config.toml
n_layer = 11
n_kv_head = 2
qk_norm = false
bias = "qkv"
tie_embeddings = true
lr = 0.00707
beta1 = 0.95
weight_decay = 0.019
grad_clip = 1.0
MLP neurons of a small language model. Each row is named by its layer, matrix (gate and up: input weights; down: output weights) and neuron, and shows model dimensions 176-367. Each number is 500 + 50 x the weight over its row's rms, rounded and kept within 0 to 999. Numbers have three digits each. A neuron's up and down rows have the sign that makes its largest values positive.
After each neuron's rows, "fires after" lists the tokens most often just before its 100 highest values on Wikipedia text that the model never trained on; "fires before" lists the tokens most often just after its 100 highest values on Wikipedia text that the model never trained on.

L5.gate730:545556447510520435542499487545509411468489450487496504525569441524518489541514500563422467561556432500503397493429402481469539408513544543491505489513465420480570488501471552563556490486476457514556484498570518475540508516497524528416518524643515464455565472587557486530486524516522576550441570439411566470458447480428552438516495492492580539567521569595502533427443500528486402545554450448562481549515586439451499518490484456505514541545498497514516528474481379527485520476500459504521445584521559474481493533461372537520522513455483504531548463590486456494521537450632533468
L5.up730:467539578477518509578483463436625588510505470500554585499529433471535434547516493526452399486463443490584434519589373560516550381538435563468537534542617510426510457536531545541501552527582540554528471456526484544609518529523581569515490547628509458465510513475475532385517451507479494501484492497423570500398487536467526524459425525487559550545519529522477483500466449487558441569613439590484421461509578518515473440506434437436544439463509491512571426534478477423476525527613488476455437479533498476459443497502428494551433494546481453585493453446532506508494484513540580517
L5.down730:527516499465501507532512519629512468522485499611409522470468510429521567524513533483521438514508510626461583398471487547537469500528523471534487473399508497507544528506438520481538509387494535516554468533497525406542517479521548403434489482420557538500521491524494450492495494503482503515494514535477522484461542493492577469463560540486464430604445447534561571447515472483450504495504565520531530505544549516643461557609440424581490552463511518489542499519473542490454591519508572601474496499504488515502531527558580498588509539494490437462504436491556484513501512485458413508
fires after: "\n\n"
fires before: "="

L2.gate564:498480511569485521517580420474519483534466557486516497515489504531544503503476499527421497397444470490503473583397492477473451583437524539535509436530544449495493443505501546579544512540438592570498421526498474477496524445427478467387508533565474465503533528419409503555403548415466253598493508564484566525541503557509564532479496448540522509542462501466526454536447625503580520360525472464454474577468545452479538522492512511516506602406396502457558468459701444506562489481484517508506453490496536479572586496536425514480497528481512491434583514532461552405476516497552514521
L2.up564:550527475601481490368547497545524548537506592567519501473484424508457546517533531557490465477495521515500538521380493546496492491459519505498468474574453398454514524555464553507502532556616477451491584522489509507551524493500487524568533598553515495506507464457531440465493494487511304541472526497389505544512586491617635415500315449528472464466501497457468472491465536485543481396554473472484512428453607435481599541529487520609534503430517544465455508435481463472371472525526489529456419481476537495586651521532471463461468519573333532491492576522441578579494543520585493499
L2.down564:579493482584456543498482449483461478614456496509572475518454518536466457476425389493556512560426501496418502536540489432525494435468534447565593504442524410549471470542550537522587588524447558528444531481490500517504519378483415525400427433476562430558491521592529442558457512541491476523465505557469454460608431427490491483598489482458490558498545483437511463571482455416603452406438542443529531552461502519410530609476501493485477558465459535498533482455595457486557504548508455544476571507479542543483538485549496480531556622503448562571513460472473469510473533590445507465
fires after: ".", ")", ";"
fires before: "-", "\n", " -", "  "

L8.gate156:520471446552593568531494599558549491453506472547418426493487449466472604408447454456524459461517548450571614535496517465520496417469514513436446500512515542525477478486557400521498445513456378540585513436570460437561502527583561508539464540518537556535519526462535536483527474548429485521528477506481502537544565470461381439401405492406527495568423528464516522508430442458545582580545576439546392552557537519549566608591499588451476566597579460501500501452518629477526412480494466460483564529497529524508469459544526383564522562540455496497546489598448489527524513489500536539
L8.up156:459567494495507409472522570513469523535461540553512392515541553548594536538546469516439504499441555450543502510459472422555520510521524475514525480475502483488560491439445508527478501583594568473488556534490534580621459493518554581459514518487519516448516575394597489510473521465504550548548481539611560474505518526522478507614574605467565453406448378480493459506592441408450501566552501509496435454518508510424559506492440444472436473465487429459498509409557469516468566567535484560552586431390498469401502480476544431459454503474473511588433523516474490387553486474486480423
L8.down156:467540424437427513522423502425507544477537468422483503560575522433464504496381456504490482410585556510519486517503462459564458524438549443454478445470505441520560474535568518543525520578518482418522574543398483522525605486455510444533510491503537472534436552527434506452461488568473424454528424460438425445491554502533458408545513471524569464471500473534521592533563514610480529516596544555456619557459448479563413560448572541546533535486517530433535464453441510498468474490485479404486565636591432508494588506467559437459539554508469479480553566453517571467491451577565520490
fires after: " |", "-", "|", " an"
fires before: "|", "at", "ry"

L7.gate814:434459627469542530548497570530560512488476512487483507459526477538552490454564483549576572543457461538545439507490586478487499521486555564461526466476466517519572540409473451509529513473537518437509534538496556506417468451493530486555479532468490560494528504522516415484361533622454488571454423449463471513529432487371462457460515546448477517499586531538481458466496454505430512451472462421500536555512575470504540567499588539457472526444561507542446542412491473478481650445506452635474600436590485527504578438425504479483422508592512474436452450550560621555560441519451535499
L7.up814:443500460431636501490479571459498481387525465460670535530479587505526464555623537513498502538382484512555515436517543443631625523532484558484524547531521512484545418476506494508480531442524405491459513509438420451539427554491476528517528529509628582509418530515422550501482578572462516456478448459479508426483490489515514514548566563553468461543569491431417485488530462457583450420492484455488580543482546523491458427513575562421505519534552485412505516509551469429470651460515422516468529556499477465544472538471471438520457454578432491495491477498368533546506426496421523505
L7.down814:608526570524524526577493515450512468542481561488596431555487563492497485489471438477469581424491559465498507429519462488531534506497456461472505494448515496562446461429558497419556518455476547485428505411570474459474542474498399577529495526512598515503505556528476505511590454495512497489561438509564504502436530455523543574536465490502535490451523509492492570628568518501572424458473497446520533442466551517537534495591461531398444549500522418478550561433538563499532497555569502801514543539497483503520575479508492468514554543469516466547532567532432499497533543528525488481
fires after: "-"
fires before: "-"

L5.gate310:485467472374570454471580403449577494557448537511495424516493445523440470495579500542562526396483474560545418453456465473463436500519560513512383454436509595542596483503390510542552425395558487511557437461537561559550459385536402427490563516583563498530472486476464460467459498494424527516419561534475479446586482621460553493482542520505550580498545467556470548487545575486492524514540478512552519486475439439449447539440519503440498557556601505491545569537502408434482520381495555484434508584466501478474460512422582490474485617491510485505531529423430485616592467487492429487
L5.up310:378464465454502562463542493500537516422501556461519463430449477574548510542511539562481624478475563487490375425518447483505555478598468584415363469471434568577498440351460471602499492456576510575538535484458535506474484497447509397514444548525473478468509452540525459412591554456515565525484519561576486569579524518481530571546567501518515538539535421539503507505475475477548470509540531415533502497520490560610494471584510458475445560501585470440531552488666514494521526504518357497524459518539631507603497463484485511490496424556487476473521494507575488492548553443466399448
L5.down310:476475478502574492475434399537519537540513502469509485545481519558541424499526457530523533413459484386420540473499535478539450553519487476469600537491490394552501421449538459500403538479437502501462509551420388486551536501436565516532589403465599501446483508474476510525479469505449464595437409523515544517503418470591561517605541544502448470524590477474528514486559448505452571470468481506498484511474514545569506532578469449519419535395494555531492519427522509461549525511514504535474474559487599491472560546565546408497551461519459435546504566583529479510471586495583562538
fires after: "-", "\n"
fires before: "-"

L7.gate680:436475562522563528536454564556518468468460483483494541465457467510612525491575529450526526407461558466429579497479492531412549521492538563446489456584529533532427466553442495592483465507419548456538474459518382495433492471467549485506527515514534583561460507536524540647494475522465570490405619487528548539523572526541560485585470539472544371518536533563517466407488499427443424413506429559499534416521535530524540478445395484466447533469502456413665491509554544533397467478478537531524525527460418442529434438435497478476471507512421537499467410500528503536510464528548457547
L7.up680:471535590488529526427493610513445540436530526469541545527477440540591538456469445459490594474432537482401520480594489497453551535397442497389511508517460472472459411519483520523434506437572553541452533529505441473441489520422547538476531465559488546524472478494462438461510524486474609434446526518486424514563460454458430389504537548464600521462578495513357498445568493451480553465570499573619494464475577520513513596493485445544500465511514532550499554483485423505511505507442493534481491465525481515513508480517526481498541505462519555556459357525338425491552530550448516500
L7.down680:480467385497525600583500480429445466511488607466530571512447498481453519423508442455423459519541540460511420516515561539552548461425525510517473466588503481536510420561580406430499517589472621432469534567498493489514450538582466522451494482541579561481523447500514573559472513479525497476489429485492437461512459459431431539413500433503600523455414468455495525638463549516508428506405506512449463443468445567566502449509522450462544468520613509451551468529476559477504449498494467644565544532488514492496514567528563532497519370579504572437556535458485560576422531473476480456
fires after: "-"
fires before: "|"

L5.gate212:436529526565601559523467498496591480615445478496459474501588497470532463569502514425417425483509535547526408480481506454520535502501487520490458466494568513492432514499453503478543512487534571480500485524427505482523532494520440526473422510586429510597534466526481443512553477572407414473420449514533495523600423482447498475501445564554536574521516419574477536476453447499431538505600505609473475492576498537502460559520425414509540432528584543561524579496534504511414517413467571562552511462618550406491438575530480498489506550508473482396436452464523499475495432493407508499
L5.up212:511531501452482478508469576546480471492550593478468511546528533498464534516384516496498545429472510532473590470532472546559489581582507573545537448537602488518450459413509505579557454535490499441476482471447469531514509466580449450534540528595525580464554550487474508548522594530511566538455596426528515506518579485564494497515504512446498404498516475515505457531591510526587376496453472519581531491516574495495499602502496448498421515474550425572566539455495524542574412462575505583498504448466373530411554475466416487431458433538475505586557435490484488527549469513628498556
L5.down212:497497428436528500447446418491512453494469524443592437396451526497493493390456509545475516510460567538513432467479552532524438436550446427529482530501543452489395438502467534513594536463498569490559498510540566487491547447481537431522494494487421461429443515498601498535505487500479492468477455497483596529577494468444499457489451554516486536569411506496517543532503460506530447485392496414449559598506484464529419489506557554589443536440507478450603528465496395519596521561520552517526564495546532402462449529409467526512478617472516459545443486469590465512594451595539462514
fires after: "\n\n", " that"
fires before: "=", ","

L5.gate677:467539533567432551449556436501506512533506499494609465463633495449539447431428463530558495443469524528513483506555532600473483498578519530544540523491563479538429477489458484510510457578517551546477481549548431560549587508549478490480536538535567555445556428485348493633469531571516459480496545576538476568490489412626481511563528599473581459486448520574516470440546486446511536558507493428499522536444466531549461470424527456611488545610552495519468490493430467470544485524417379514458533498471480540415517474539529465448581454526458526448655526463506473529465485488448611472
L5.up677:475510537488469510445453470437483544449441518550526550460491485534513550500577491490584538442481535590465466547555480568498456370498506568488491538487523629471478443497464534527441529486427517467455508463546522449565477432572528577528356542471517423518578491525500391474558544531522438526411402525507567501530410391529504487416493484460536402605492462489462450474543484525401564527499445498546525512502537559451395486577453491479507528496535539512544495626496443497421513491503409561576483419541566495568595499545618541568467475566412506492543496519517432500476506506441442484
L5.down677:530437537426501494551543569549503553533587504474432474441564510568513525554503511577502555550526553403546398498503471478606558498459566429479474435550487509489483536521416510500576550503517459388591490493539545512485504527557493584509509512486580419539470470577525474509525497542516465506569552479492564579591548519471588505489515512539472560448495553529470497453551557451586525495462543539508438415552538528467515534472482507407425411471451567510569445549491465563537510397666467469544456531546529515450494506520478451489428415462525529480447523423523444467504443372461487554
fires after: "-", "\n", " medal"
fires before: "-", "  ", "s"

L5.gate443:424500487454571429511545512529415531463536466508501488550540482529444521436575460413485585395469468487591473511473546486508545555501532452446462496483558511443447545510545479492461597592503513531495510455504503512524548531494525497487480578450577594474607540496526435527526432460506516440560514440456577540520506600485456482447495466501584491503459430493501482535537514532470450546413530563557513500455443455504517577477545441460464538516471545400486527446479427502459462553571553566436492459429598540457448505627388586488488454507628464531552534429445524450479566509383603526
L5.up443:483466524450469514536494504450446491497513510509498503494488482552537529460531421436509523492434451479487480567482571514527434547460552516489472493539463477419483529524460484396494583505538553505568560449426526560487479604450509474534504594499570538482510535439499448471490419502508536484649570432528533625465509530463418516380489520462583496469523529473458484516472496520431552518481524535519601361471471488591464490517527420513460462612451600525519406469420490533496456597542607508540424494448490576461509511539448515517485485494584537489534511564455438444427486539361576546
L5.down443:608512476495477508478573448489505517620499515517469445384508514524469503448491434553531448488556463408503459517469425444605477560465523464471466520572536612580392540565472457468447565432481507563514467491488508528536505529469460438507527505552519584470520396486497448506438421488467499466573455560505449487498530537405504416452548385520548568471477534462524467447570589598468447481460503550540532431471535512531530458473545485571458540440520506489474493532514441533477458594601544531494467524491514419501497473514517523478520538534524424579517476447545626564507511528456502549
fires after: ")", ";", " States", " career"
fires before: "-"

L5.gate1157:478495485489462423491490559434352475517602463503502584484526522489454546571536471522588494478477453486528494556433557539420425490563547519502483439451445565505434588529485569497473543522513430560563501519531519470463476424477455546580518452521540492464547498522504510535527522477519502567482562470529484565486530425662511439474504544416426504517556371529471476548413529495534519534484458504485499507488602543514402524421429516408426548506510472467416500590504538526526616450553491491486516482512494616481546526510493583509473444536504505494483516478493432524372526504434537521
L5.up1157:544558503468543510442512441461498566578392413439577573569516467542491472540433563364511500453443505480454527561559627479419480470503531545624472419483518440618421449526391480463584516537507457482521434543491498456517507408462521474399486489455528499481536490434477553448471503487512508595488390492523573531457470494536517427547508540546452439534516469506495454473510487522495603497536526476508474461484493535444348489546520467478448540557487541446585536543512548482489510625479459547548631621540538500483534557456465495460484614505573546452536513590480495421520459450617534569
L5.down1157:425509434538543580515423417521545503548470473527490575468518442558515578503496481485478472523549503502596475527634535525580481439519446507593447456582464508538429394568469436494524454549449458516456579570466502523489438566460548497557529497501432443506435478539533502490396477571470482460464509544553578534553553487500381563592392464483420532471508540444579513516476457526525550492540532480540532487444443495467555449540478416552523501473493579536477550388549524571520463510541485592576393539545536482541411474470543602504527506433498462490464510649460533505562488533513507565
fires after: "\n\n", "'"
fires before: "="

L8.gate166:562538452527479554518367530480433515506515457526552385508486438466574526463505545459521498508524502521539471523517393496608537588621586457515509560490482530496444443477491512513492500353496542542419469495364506567512483377436523363528493467494478443520450510519478490534448523499499504449426569461484470572510549503518511525446518477494432433475526536433467513487522403477438518487428517547559510478483597495480522501474447546491587505516464547468516563438459489460444544552411524461595516458491479432436606497531488501429553519519522423479572434485541548449543534529524468646
L8.up166:483536435419462613495491501535552511539410413489527449460479572455464457458445427579379434490535511492525465444496419538522462532509537456519506460420482435523492483479503469471574469518527534521479526553495542484558577468518548452510496455593498508564451522439455406525484495443489514546439587492535449549515567478465523469602493495444497423409514595513546509444418545400507522582548539587492519537519524467522447431625555434447526469463443538408522551448517540520441546459488544484467517407569516458536496554528519549475488592469497498501479454536536574489559540562535474476
L8.down166:392400543534566512430444493525537488530488497492414482604485426533456508517411547437407484518402504456424509557428485533482568475473515566539560504546463474542576450565362572444604398524434597516575527562523510531513519540541516641508430558468527541440507491432530531488571523637508442484543466435511500490474548485441480455542432517507490535522500535544540513561509519454450502533432518427486558549535517449452433487418491448448454552566521605510566545551564561475431413487467428401556496497587498436458495514544471551430459516501469462516511621516535515451509466446402511481
fires after: " |", "|", ".", "  ", " —"
fires before: "|", ".", "/", "  ", "%"

L2.gate724:547507504456464472500517531599474524586488512509406433505455528518529478472487424550456581461500496453576513496471467483494538515513455492503522517505430425429438617494492544549514519510446535554415465458471497622448518577466469482494474453572413549482503498534482405479547559450409431449487464563402416564486539555664628514503580484433436545487497542473506646532478515465539619440555577488501567507478489490525484506583415482536459566557425548362503536478639505469545465568500458541541571476559374531421479492460436480557586540357444550492507654552453588496430479500493586520
L2.up724:404565592402518435553446538531512467515485507468456551440515495561534454516604474517431414531465401562505490593533587534502605475456563410505493478531529523483495496470562475550493471461586480582556535547594411532537440527528459498496500535538465469439488482463466545476471506442501437562551585507505442503560488513442505580476427528509549500480391484511527501517397521516534424516494523575519442420455413401437515639521494532536461551411494651520427578562486602518563556504527535554503509429462472512431496474547515532602576397490503520495462472539535565526510432561540539459
L2.down724:486543430479456437541459421582364461521413571492599489545530505503571489470457437452549530466599499473521545511436498543462533522507447511543530615534551565466466494517515563529453542488414489523450451587507531507494532500540519526528475370445529477489592521491503537433608606496503503458491587550522438474513427438484511509497541460551434417442577421479500535564427475538552585413503531494525522510509421494533498476438572498505558499566462548410528538491600518475516536562518443514514510522457469476468445508589510559580406443472581508541484562540558473471587543446595448480
fires after: ".", " comm", " it", "pt"
fires before: " |", "%", "ora", " (", "ber", "s"

L5.gate1029:451479549493527506546494511417582496588448521552587457449570576484530506436525479535567546563466506474528437569487533471439514477521514461525500513503484514508512435449567442457483549555446479496443407545468528584484514525455436501486591521468525472514419478541529450478516534430511438406594463496526536413507491610386471569430401410603524431556515435433526589479476511540500514532467486521458531486565485499505451522571540464526456471481564419528553507495416501466505524444403459410460433492476463573511542678558536513531545456476467487534458522432494564425524588447477464529
L5.up1029:546537472485594429507484555519473540523460505518450427499540510599528491445535432516489500507526636445571485448491538509478523406542575589515400550557483396511515529451351507473436507422515545493558514530483560409529475587561583460403486500487529454487492471528452424499461415410495461507494502522535431469478541445537507545439597446444516490531518493553597556467442484481493441483548539503456478487541478527468568491519515493439461576412440429440453472475428466511552460572587495523531467562450558513529444499407520483539503447505461496470485581525497513398429465533488450509
L5.down1029:433474540505544551561543495462459477463477461484575493560481472490481432495558501529583543493532594490548522580472444498471497559521459412454575599401437476585519363592580459589511576476455524523433434437483525423485400464489512568521478402508485451531450481537379510500560505557541540393511491463438477508446490489464463519508522512476622547448580418549542437483429489528614471470505475495558517549524412525411555553542474465510488476485500596422455457508401440540526494473531415443525456524517503458481491448491437496477457487552511456594515505399500477520477515522452540499
fires after: "=", ".", ":"
fires before: "-", "|", "=", "The", "In"

L7.gate182:487460477516555532549495497430509539494420463520469399499564461429506488529483477576519519523577452448533443498399500536488571530544490497483392472460447480640438447503528543600504538528426575533529528514566504497422572488441416488436501451385456523575498527447565514421443567549450571471534488508521444498542527543519516462489492553498501621555513494639499489488459531470485511475466438511503419500522492493431524558523528547515500454442501542462514541563502498565502452492394531434462504508542403581554554508519386464460480512445496530513506534496435439486532475536446476577
L7.up182:407521453617481395459536541483554469561492406460440501523472532582545471544513491584483590459549550562461549453477486519483480481420557546435429513480628456495531582552503519571486533488493491577498516513465425487479505393547499518386545495452588464529496502617594506438525533458419482422532522509514505507581482464449426522508507435448478485473604550490475616563494510504528503553527471499522484480443580477543486480403583518559486526401514553475473494543516454440472569526499520484503512413507529530609566467570409482497509441534459485440557422470485458574562461527431471533
L7.down182:358391560461544506482418477496508511542489466504444489488617426508442516485454572474547472518466532489519497493468470475483498544429549608458412481477558470484502521447469519496595474393497543434481426514442543479530428445480502446566452553509533474550542586468480425571464570478533621547472455558447534487507547575564507563471561551404570522584507430501515482531537428480516571515474417605499468494457429515428510492560429520604420473518573512491529495514497420457517532526398503562539493466544566485486585411507504533490463425470577511566534463493540497515515599524574474453
fires after: ",", " New", " North", " T", "="
fires before: ",", ".", " |", ";", " (", " ="

L5.gate586:505456414471550453503556497504477484503516512562560557462590521466498509477483595519492400532501512409489381519561542626432504516551531454568453620515562516563520516585515497487485431451514395495518525498491491489509609456554504568476498569546491438469482440577508517504585499473419475585454553535524507517526453452495485490440422480497534491504564462484465529563482599532449362576421495454540460459594526533522492481565447435568490507394465432482433470436527412479459519526460441420536577518548545467533574422406460489496420511497512536462472440474580442524438524525537479542
L5.up586:554624409491503511489522537543512493590482499464563559545501394457485478524430509615478461555462391416481474526411489399510420464592533495445558487466409536486556489584555531574617592479504542412515521559502423462583406551496501501563521469531488480489511496479513456504470575491406562489532517433555488487458534469504497439552533604431563470511448494518468403488482477535420470580491520505518507445498499558466529515565516504550530505607476438447580531439494550562527483482524560438541546480451456478481512507507490435489421595531551440511467553493628528496484448514542490513
L5.down586:498560599534518430479515450534544506444428376471529493519550459435486488561473589519480455493627501515588492492589467535493473499482458457593539442499437448504491461463552408493437443545538542414473525402491511414455589491508442497497419555555610566470453447598488559466523496410517472440518512490558519444519511461492445518394481558495539447511571559502565527490424519625456553458472480496451531466439484505432608463491559448549578497510669526460463480509483461563461478473528522266428545545566580430491457418495424542475499521476536582477551483520551473440490510451541459503
fires after: "\n\n"
fires before: "="

L5.gate1028:448558542464502516536446561442591528467579514458518394446503476499508468499535389542521488469565469525434485500510476531553453449503559482499422526531457484500540619492502516500531529506447469480591432591483562520545657436543481536490467467495437519479485524522569462461529445561556435479471471474520541477501475442582609635501479570612479455520550504504471507553502533554444551516531542520544536425490581513574439537457536530507551494550550508466476440474487502488506614550464497527455435586443587467627577427574432390447523518440441470483523535514493564408587482506408524588
L5.up1028:524581532445502453429488515521480468558434528477514474403549470560594575538438509580533524526494501461574511478454489567509490434492465564544463471451397509420460531509416449493499486535457504525462431441453420436526523476544555554516483461408514587482555584454448534433494492461502488554505525498509653415470594465546442553461513532549497462576448516539422533479513542541499495444513486493471495404447581438504467505526479409567455447553485409536520412503516555410501469542398490615504419438593603452495473495427513561435557537510566466471569571523513520540448547520518431512
L5.down1028:437533521445540487442459583517493513526502525504547449478538478429523500466442457579392537492547549438519442529482455454549555517495524501431510490534517486512509697465496556498542447464509466512514489470498482545468510464428531539520581429564567489496427654472529495464531475505475537582515469388514526541518479544513460486517438495546409439497520410505521475509504478467419511515446495548413452486369465508472495544510516486556502512471535538530550434448446511450469456481486490501476443437454489526550500472551545453438598459563509529529551415441481477527500569538460583539
fires after: "\n\n"
fires before: "=", "s"

L8.gate541:333520418507527399403546388455543533432485450463516498597531453608521490451503563566524448494494474509450438553513479581447550508389492567506461569538469474511488437484404510470491466455572461488615512444477515540508482516430532524503548497549512499466468585402515493651542435503470483549446462521570475543535533492570501414530441543552514511542488437434599513522516526574459487593506538481475497573526547500508508489536506517494542446473505500487505449651513506507509545535429422377620454423441569477527569542491496549457479554545555437584491560560462499588497583502458459453
L8.up541:440528448592545421536461494462368483493426468503482504477488461454446433513448489457518554419526486655457472533567492508515552508529431468585468490451540382398550470490511532503600413481574462496445491504560521521492447435507510452614491488650546560459464452458452543440401537549386501379544529547501563500581477485528537537472514514408527470533480471516561528528453500479523572500582530497509528509423550412518485468479385512490505510486493449507497479550499389505513482535475508623480529441452577454531529567452516453540443431491520474486544475474534575465612477503537491531
L8.down541:484530489532548405554524504528493524471590395515519527483555416441371470472499502559561515570468376484571485585555476614538507474466483442522505587620466481483557409480460524565496428509541365522546459467512527451515525558502529487436460480482600554586507521393446592521417434521457494519451478534547535525483475459557458478415512470523474494476559501517587553523475491507426424569463570487478479493434481579575552581486460481534379536465504561549435541647558448484477530491499385415616515486441593475545559571536451515502524487549581490527480493496510475491490487520460566558
fires after: " |", "|", " Production"
fires before: "|", " |", ":"

L7.gate1137:416509475505540438415490557511514584523421497528409457441569534487607454521546454612532518477506504545491477536566517521450558476430513504508511418538484469431472458514527446490565552454468481505535516533493363408446571508462556461435530497496573538502506530523538516483547438520466450581407569602565552526519597471604546526461431500549565472555518468426383567524495451316456509522499476515534472471418504499475469457468512503577480521534507511540496560476463605475486477514463438503447536457380533411503518464461504629511500467552545514425523402523525551469555575536513497504
L7.up1137:465540492435611477520413519530508469565570519512537444460474568469512444444539441597431473494460580486543499522550423560523493483511553478507423552452492452513536554463601486479499502499553385612525564486470444513478495465528486486543514460488396477650571467402523479474519552460529424423480522569574541507461453557534509508465523544532486511572564486492527435500565483438445587546547495470537473448533482524509522500480422542545457517544466433477451489582541499499473459451477507492553440583497473404604472519488497588408448492422538525503470476509516470520538528439465496552
L7.down1137:419561600439590479478445427490545566528508500470558466431513543571484483492493468584435450480489640436528456482551581525509557463411497511436513534482405487444572455503492420493483472518484508523528523535567456433575480573523534505495605457534570529473556500511505471521608553484433586443477489599464523410527470479474508534526540471426439514510457500492495524534562565524429492478568525564449513511575522533478506567580528482514495567524493425429467486568546442532538491491466383544458520440453422403530464491496494496458526463449481551474436386449529538447445518474427499503
fires after: ".", ","
fires before: ")", " |", "%", "°", " (", "\n"

L7.gate264:545486486477444473542454456521470453516455579549434545633488576507455505562480549536444485434484523565453526503472462490553542538530593460548375501431489511438546560468550559463468513502503480456483468395476517496485487531517474505534555518539448436480495573472511537471573398513450497435524495480554458469548516532449476523472512532391554528559451467530478551553437474460522480546468534565528441344511529501488504471504610526433519574473432436464504627451452515490491459361539468533495455524383491477510510560436492466526526493478509394481433482533380501486472590536523467549
L7.up264:442508469522447387431546400530534429505446489430482488551544525539475560457537465542465545554475536493399608542492429561523491566516496481453500532576498454537445494512533456366412463453480500434570470411556579473550511506447457492507529518538529499489498488517508403464488507499497624421425611442544481537600560473522449462451536586559541508496500601498551554450451496479498505486408595451493448463446504542455439440514472512512487560540423523537525530498540519516431521455479521518556461525492566501521491452511508550499500429544481480525525510521481535517534510434525540544
L7.down264:477531580486538436548464495423563413598583404487437574582526521412575522515519409379548533519488431527421514463507444568519455490524443577443546531472573571532385538437508515484433524498453543540612581498521465517401478491426496568554585417476447531577488500415444492476571555474572446502541414411513556477490496545362494544540583504545517467451476509567448450475557435466505412469634521559500624549466531518457505488502478582475513495481465477539520470546428551573443528443433438477482498457549515511581456532537599583476499518448526429512509497564476475528409381410447557493
fires after: "|", "-", " |", "s"
fires before: "-", " |", "."

L5.gate835:525477486469577545488442478416547436524575486555506466431351548522471467520486452506533464539479550455526502493492476447499521408543395442421477457558544479471632536587504525440517422484522434419521477396570479558411537482573514533457517420453453496507461524558527500576513552561412497530458536484509405494421445544465550487509601497490541429419511502495495510519554485493552471480552505624561583536464552532456634608476539558442461510549548492477623535427526558523397478520519433574518583390456468494556537527538500451458572532501470472544476536558517516550402396524522454502
L5.up835:457480590536528549481381482554581513409461526532388468506504596492558459513495367593483516599510404520549446477485480535509533549521535523514525544386401444523539453592500504485568514497511538490508442509495538489459494460495469507453543453520388493507482552605549443486561462536395471425482438485604468538494385495498520473516614559493466579548498506459558431475466511515496384492467495527397488546499471510602477544447567541421553494465485440476527447414558545524580486440525463524554493397445446514543426443530619533456480489519458481424502565508497519485477454578431416515
L5.down835:533474491463435597605566488501500595535429420520529501544413505513668517546565516531648525463476594468504519518430518576436471467465499445428472436590479497453582498397504459511463459516439466492481486481525526522451495494512448603553516515480657397507509444479488494443528501594436554475497447489501469453594497537555588457456532461456500396453473452492469496537530491494562534425597443452591632484501518578575567509475502497503526466553515429523444434475490504455512453572538471530487505496545481550575406523479595586487525492418592542457526533483476513413528515466493404451
fires after: "|", "-"
fires before: "-"

L5.gate157:546545551455585534520467648460579525447551472481583518488556526560467400549533510472560459497554485518546489503540517505457515384497583547526443576529491490484503465496507565508456587511439483485506569478441492545568477530487467509531380438529506499406468460508456435456449553604558498433479477459480496421485410608547410501515497515479644498487599555441454454373456453505507444517476391475619426529489445508552432582531489434501461522554523462495494474551518576515559516411515443442485454518495433530450555526542476442442513438519499497507548584520611533508501513547431625602
L5.up157:655565481517564553518490503517545525503565412448503600583539556479461516518466478492491492473464472484480449553512528428472532470597473529443453473555512456546634507482471503603529485565462492445524633482535465462589505377457503575341457392500563518525455471418488520490528465564461551518467482447460411560486459429507497544518358592447467458488472494493528518466494478500563340462477409408498418434527508404481489505428540456519528563535485531494517474489381532468517467451474517395540517466481544403457527480498483514458496489577487517555507546595554453576484456566441538508
L5.down157:524518544491506636545563509539525433615496480512521429541519420501506381541427524472463532374442531573418431504510514477431524467514555435530620525475532549508497514461492550537431412532526446436610504479474492430510500536452485508505494578496564464450470493481503496420447499444500511551473472556512484490412498493479580537467542434454543542457496565475485542441602475559572492435520430452488537486468582505514511513454514557476454478522457423646509494468485420411539495409494499574514579425519449496549486540560507535435474397499454546503408406596418607434411593516521439489
fires after: " |", "\n", "  "
fires before: " |", "-", " Candidate", "|", "  "